config.yaml
intermediate_size: 1344
norm: "rmsnorm"
rope_theta: 10000.0
init: "normal"
init_std_up: 0.0308
learning_rate: 0.0118
decay_fraction: 1.0
final_lr_fraction: 0.1
max_seq_len: 1024
train_tokens: 1290000000
max_steps: 9842
dataset: "wikipedia_en"
MLP neurons of a small language model. Each row is named by its layer, matrix (gate and up: input weights; down: output weights) and neuron, and shows model dimensions 352-479. Each number is 128 + 32 x the weight over its row's rms, rounded and kept within 0 to 255. Numbers have three digits each. A neuron's up and down rows have the sign that makes its largest values positive.
After each neuron's rows, "fires on" lists the tokens most often at its 100 highest values on Wikipedia text that the model never trained on; "raises" lists the tokens whose logits its output raises most directly, leaving later layers aside. A number after a token or word is its count.

L2.gate1131:131144122083142117127104098108092093177066165122112113175129118150093084134144141134049178116099108070132160129123119101171068107183140152161133096147098106149092110128121115128116097127077077153183097049150139114166124080115088114108091130115133126115122111159140158124089135094138102120119156162149151159133157084062138095162136183201100157111179093169109077143175157141095140117120
L2.up1131:097112088118151114160141143118128102177093185125114134153135112156085108147114117135055219134109113060177139142120139110170059148143148166141137144114115103139087096171105096128107110156078067139151141073159137110159137100146097086109085114109117116111134092138142142134084164096157116139108124151136151183163129100096155116126126188198091159111141075190094067122174140135117112078151
L2.down1131:097085083096119104167150120124119126151084155158076164105153079170094125176116158108106222151109103133181137177047167152142084111140165164160102134108085110141085118159115093121109140192105113146195160079142169134131121105123110091137104117125108145175124119186108157106096103096149130139065140127107154135149153117083085128097131174173084165083152076163092120160145124132090139109180
fires on: " Jo" 21, " Bo" 12, " Mo" 11, " Ro" 8, " So" 6, " Go" 6
raises: "ct", "ff", "han", "ch", "hn"

L2.gate635:107142127190176124114126134096140121119133149177125126082134106149177166157187140119122109158088138125124112076109130133100155095060087177164104150143099171150080114121115106133167094120173091153151086129108111126114118139148133083133128117166091106047108163082131118168088102148124121161175130128121124119138153119129118154110047098114071186134157078148111151121115202118073098098133
L2.up635:101155134198187123135142150094126136127129122168119107089128099143153152134192151125117088169098136115131103092109130139116156107057118172187109160144107166154070131110090102129162111083187077160154092125107104130112120148145143088134120137166093101052126146076130127177101118156118111167159114130117128112126144127138128158120046099111077183139151091168102149117114200114062094094124
L2.down635:137108106179116157104086114155153121100141159123144138067097116148136132178167143100105153136095109097101075125139119119149207146082133121180072156113082167177110088142167122139145133120147116137148083142125106105070113108055134072134128146114110157086120185126122130148086151135097113134165143058103133134118147111098067115134148070182068136117114038134174118095116135185123090075133
fires on: " We" 22, "W" 8, " we" 7, " us" 7, " se" 7
raises: "et.", "et ", "ets.", "'re", "ider"

L9.gate901:082155101167126152123152126175139140133128141196132173167186111094166110113125178109177065126152162154120118113160157151105151120140070084124099167123120152182113161145151104120117092088148110087110092131121120128150159112111110125165116091075168102143105109048123131161130115176143147118145130114118135135112080068171053128125133141139120135088122101082121091169145171135134143115131
L9.up901:087193176143123181070146107137136153124118141119115109156100183124117168163084135097159155137104165137142112178155089175116077135125139126127056145080092175094095145148204121120162176146140129082136134090157126142139156118098091079077053064060139124171129138124145135127161113135071103097083158110149143140089076190188112114139103154157105121153133161077130127096084140119130117146129
L9.down901:158174191120125091135119104150106155085126090148083107138113093193169118114160102112095201114087119177111121090116155125115137068182145108111113191105086170174097182027177106125178158119135067102101115135149136160106162167132153109177042151142160119119098140127135055114136157158129163147129138112102134069168114144139096098111096162120136134102132159118195132095130121038142097118115
fires on: " Y" 20, " | Y" 19, " very" 9, " y" 5, " more" 5, " too" 5
raises: "ugoslav", "oung", "onder", " Late", "gg"

L9.gate329:159130152167106117176154124167122172162117089172150092167090142213097128145157074172177116132127139138104151126175059211154126159109125143147159181139104082115118144107172167122119120153115110118137177167116126130115156111165114082116170172108140147180066125058138137072148099116083125113134112152125096122094126067079191141098162138133190118103132120105089120077161109161129105126130
L9.up329:141176143109045169161173071143074176131107099086144113135124174177115123141205113124163196109101114128184147100174089139162080118101094100117098214144114146126147087098133183136160149169112150111162184141115117150134047060135093181130149155121126142133103150159167134099147158091094106198132129149088123112069103155113118160100158085174172175092098156162101172123100075117116096121126
L9.down329:154137092114116152136129135159093148144102088131085092132130157180116162148155138148109113146187147099156133114165052207167131166150151139173151131175087134196083151104182137165187079142145162134183204156115176130076132064110179104108117146155104150165117139188169132127157125121116148125163058140107137129091108127105101091101117132154143124164138178200076151084113141122103142144147
fires on: " un" 36, " Un" 15, "od" 5, "au" 4
raises: "ion,", "ion.", "ans", "ion of", "ion of the"

L9.gate392:124158178144109165110120045096129206083106092095160148128118158135136132076151167183126085111151139142093099092105102113151153101151103180112159172147085067091187098167165151168138170112104106118116101122134093100126111161109136162161157137112110128088174172143121125056175123109084103172103136205123152131097105122120165173041124128146129139165081166144092153141166148169129163092146
L9.up392:134160120125126149133137090141135154183086134113094138162101155156168134077142109155107102171144218115104108063141083146164128106112114076150163138109126150124162090164118109146174107137113161168147097127094072143128143125117145115111106162047112100178105206140118086111145158100134182098204119161114102102103114130162188103105118124114095139158122195102140121148037172106083135126082
L9.down392:119156135136105150101095104186104127103117097131093093115084104165152169132152118160092101142117133109167168121162091051143116116086064132152192131142177121148255159168126141153140136120153147157180128092168122145128153108146153091095133149146131168156097149097106160111191166146138177135089082133166127112129099061125098099111137188119086141157158099148107133151117094111185129113116
fires on: "The" 26, " new" 17, " a new" 6, " The first" 5, " the first" 4, " current" 4
raises: "born", "se", "ir", "y", "com"

L4.gate150:185175125181091092159104151115111155121068134126106111104132102142112160041102103088166084095108166127134159123121130090096086132144161078118123149093136115102120104139137138139115135073137166153158146114163083144131167072092138084123102105187094112118072135156095130177128136189134107084174143099149135145136145080152129140147154130127114126119192092156175134147155130167109156152162
L4.up150:136074110107107124144115108146137110181152112105159075112068143131135144094157142072084147150143067158074131132146186094094154108089073191141099107117110113145083111155100133085129081121137121119172147105138179136095162080137122076163181154142174126102118123183119149123077109149077156169164116062196128125137142133098129121126160113143099101136194144138108154171133123091071116117090
L4.down150:133138128148170119154112107173101130137117134107131180094089201107104123113164050161143075146143092094150113120136171060089061120171113166121066132157126104115114109179099140100113163115095135108157127156166159070091168058057137097113144163145177128105099133165148139125088151184141150152155126068150120127136082083114153128145071099068072061037157111142166115132123166125140159150157
fires on: "c" 25, " rec" 14, " Rec" 13, "inc" 8, " inc" 8, " exc" 6
raises: "itation", "urring", "ited", "ruit", "umbent"

L5.gate767:154124094132108148167148077052174121170134124107177145166114146172139076176194110129140117124077089112162164080129120115108125129153133096145156100160161136095164125111142125191118097153173119195158146126125160103108135156145095137135113152145123130071130157132099084138097067082201074086118161166210112130116082134119137143183090083103097082107160027140119109108130104149157102147100
L5.up767:126134098153139097108139088076054135131129119118140117147108096119155098133160164077166151138121112139136119156070147122160109110181110144178108044062071196105150146105163151137143155126136129124148083154099112166082107129163165114083201168088120177070165100121126124094119193137128205116107065076141137196127117140149082130203159123149132139170119142079154169127165093132153142165112
L5.down767:119160092144107109130075118140175139123172104161061091145135117131100114147111113082154171143202096127136098111136133067147136125146083124169140064105110162101098113084143111173145103131093124081132152152155094127151112181132116111083176188114179126132128118124189109096152183144078186052124084053100099134104123185133178113167125152116129077176170075114102150128129122159131156169127
fires on: "z" 32, "ven" 8, "y" 5, "ech" 5, "ree" 5, "ik" 4
raises: "ñ", "ese", "cz", "isk", "ár"

L2.gate370:146159138125183181092122138119071112154134139176070141146181114091135097088175131117164157103098118086114208089092082172156117106123116121168121159180125110184111137125118106103086146145132096109125042197125085114098122082162062102103134164112108177143169132149117145189139104177133172112158148124122100149151113110144171156096063141097105153121179105171148158104148164132052083127095
L2.up370:151149108074139170076110141165111132165128162164091142135170118129129141098217138111150140091125104114112201071114072126169121084126139122134126154150096125205109105139120120135093108154109111106127098202116054090111113081131091077111167147119069149154143139157098154162162061156090159099144124151129125171122127142130170148120091173135056160115153110186163131102155134101064088104139
L2.down370:165134123096186178064104147138122137168117158147090150169166091158142106113181134089150169075116129156134160077154097140172129125102144117136126171109133128149070121133108163121069154142151127122140113177094038115090120115121092050100154116106088176127116156137105135176152082143107130085152167107147143126130150115119133120129108121127061139118146080167149127094128103140066113124148
fires on: " All" 22, " We" 22, " sh" 20, "Wh" 9, " Wh" 6, "All" 6
raises: "ister", "adow", "ison", "ield", "ows"

L7.gate1138:114163156096142109184079077121114082130157091163140102151142019131128119099110057154159153124077179162115138156109123083040119155121117100135159167120117126142134205133045159110101171146121171112128131079134136086093079116142146115142093110139103097147134073116139157065114164165121191159100129080174136134119139116152126116120093105115100126112100174123096154127145099156096133101165
L7.up1138:152157127122143130100061120102127123108117142196125110174066076121160131139047061090136168141097129072139131100108159151118119121152187154128075140124205102063082137131103170156142179185161159121156162168105117152126129118086125159132165105113182154058063158132157141074173128056119172121158125109167177089128113133136077092152137094118148179096190155088207117113076096152106157151154
L7.down1138:119137128127132140166161146051109135094068107107165135110154145168143174070121104118095083109167160122075103117178119147077154144152080117116198087149113144148111140133128119148126148095111179120142139102146140156126124113097140061171137196151165084117135074105108138155167180154102132127125148116168126135149096081128147081132127117179057121148057082200089148147207135148130131110084
fires on: " pres" 15, " Pres" 11, "s" 10, "res" 9, "-S" 5, "es" 5
raises: "e", "up", "ef", "ist", "o"

L2.gate1245:151089072191083093130083119072126129161102100180189150069131162125074126107146100134140105135127066109152119155079158065129088130144116111146160144145157123138088096187110129114108126037109156078126121218099165117074132069130064078113120166164156179145132115153114102165062120119158145180150128128143145103149136072130118104137141148121101101148204133113126111126163137176126155157140
L2.up1245:106138080107094123151084101116128108146148114164145093115099146106110107057134085135145106114142165082118133161145168097143134158173101080161116102126121079133067080153166076105107157046111134147155088179175133098054101047133090089131127152161109158141130098147131163114085116136102163170153152098147130057122138139052196160118117158164108129118163111135157148149167157149131104135199
L2.down1245:109113085186086130148082105100150091125115130166152141082091172152123131122137088138111150103147096140114114150076184119131080129183120087163159122093108114108010088180137117098138132071081201124158123209150134184075083071124117122132109179161154168172126155166118129149076123140173120173163143142138160104119127109135137117109144097118117122117181098094155132112156155169095136159141
fires on: " rec" 14, " Rec" 13, " dec" 13, " Dec" 9, " inc" 8, " acc" 8
raises: "umbent", "onst", "onstruction", "ogn", "urrent"

L7.gate32:136139135160143115118113136133197120161091180120124212169172065157141192113135148196162119112123101159099110128059100072088142115072167087138177132145155151133120072129158139136051228145171079120130154128134083081098158116129122132171079095157109169175143172193246115078138071103155157224148184091141124146146168163154143085148147134148147129112140133170128139050118142118190081155107
L7.up32:150083144143118080167159113114164188169185121160132119126150213166167099126127193149109132108131154122150175120107151124098087156134135144129114150148049153060197119084091128164097172109118128148083162153146109074145196124133114138133154118156153092128059156123107132155128125119177133202131138183204125104137156112096091133106090119183105181192117158171112129094129159107141131083125
L7.down32:108138087111065122082143060123063088100133077124145097121130109039117072102166080049129199118126158106106139097193164124100101106166114157156114113161140100190163145099140183109163124141127134084116075178132111158140109153105076146106127071131150175087183142130127175152083099138163086021193101094099152121128097069125175176137161101116164097124121090087120088126154147130106107093160
fires on: " and" 54, " but" 7, ", and" 5, " and c" 4, " or" 4
raises: " being", " having", " receiving", " making", " taking"

L2.gate37:155147116086089122117148069132135105148118107176154129163135169125100161075148157127135063111083111091176075160116162144170137058201125079136136130111134118134049098153157104117143139089110102144172114183103097139101092104167148115096183121183095189147128082135097164120146106142152123140169150121189110113153139080125095113140202136137168088056180121116108084127151129113109101138122
L2.up37:132162096077106121128130067131142105147118113180143125174125165130099162076132171146111053127101122079164083149120174164188128062218119071150142120119128131135047090146136109113120139083131108164161106182111101142086079094163167106094178129180105193150122084140088159118146139136164141149161146126185114093141129096113103107140204129128167070048193121126117080132167124122096087122118
L2.down37:086133073102086143106151088126116105127134145174155146199109122159101169116110165136155130096124098118141096136134121178108141055210136107186140156142123152106072104145141105144120169083103190146140098131147147197062091121142139119111142158150103161139111078146085145107156105134177135146148137114177111104111152109109095146140178121145159092089160093128110086134120128146093128114115
fires on: "ec" 25, " dec" 13, " dep" 12, " Dec" 9, " inc" 8, " Rec" 6
raises: "hes", "her", "ost", "rew", "ogn"

L4.gate436:105067124145173041144173129152149149160135137143105076134131136153102159116155168098162125147139120131103110142112159137115119125113177066105123177115180122167134136145165118149114049155068163156105130157153133053132098107130146139138154121145151065141135152082131173140174156120136134093115167129212107112106097099176116138136136112098145145152164167187190090173135154082127137152125
L4.up436:119070153129114057104153084124135121157145176151142078163154146201071078162131139123097142162114117102097129196098078075117155106099137120149115127135118195183138112092114091128109137158134117159109140195144080114125136109137165154118145099129115110121132106054202053118166138138128156130129124084116111084177095105130098097082095139153141083149153106125137062117182161115101132118090
L4.down436:071053121110081132139161139108172147141191133112112105124119123163135111155146174170131187129130064091113146149118136121103129134133088084131186111118161090147100119083157146112115058120119127173108151126154139123109115127109095152159149105136110099095134122080162155141214182171136132148113126078178132132089121076123125083114096118120079118177120083139143077135174141118129126154108
fires on: "\n\n" 52, "\n" 48
raises: "5", "6", "- ", "4", "-"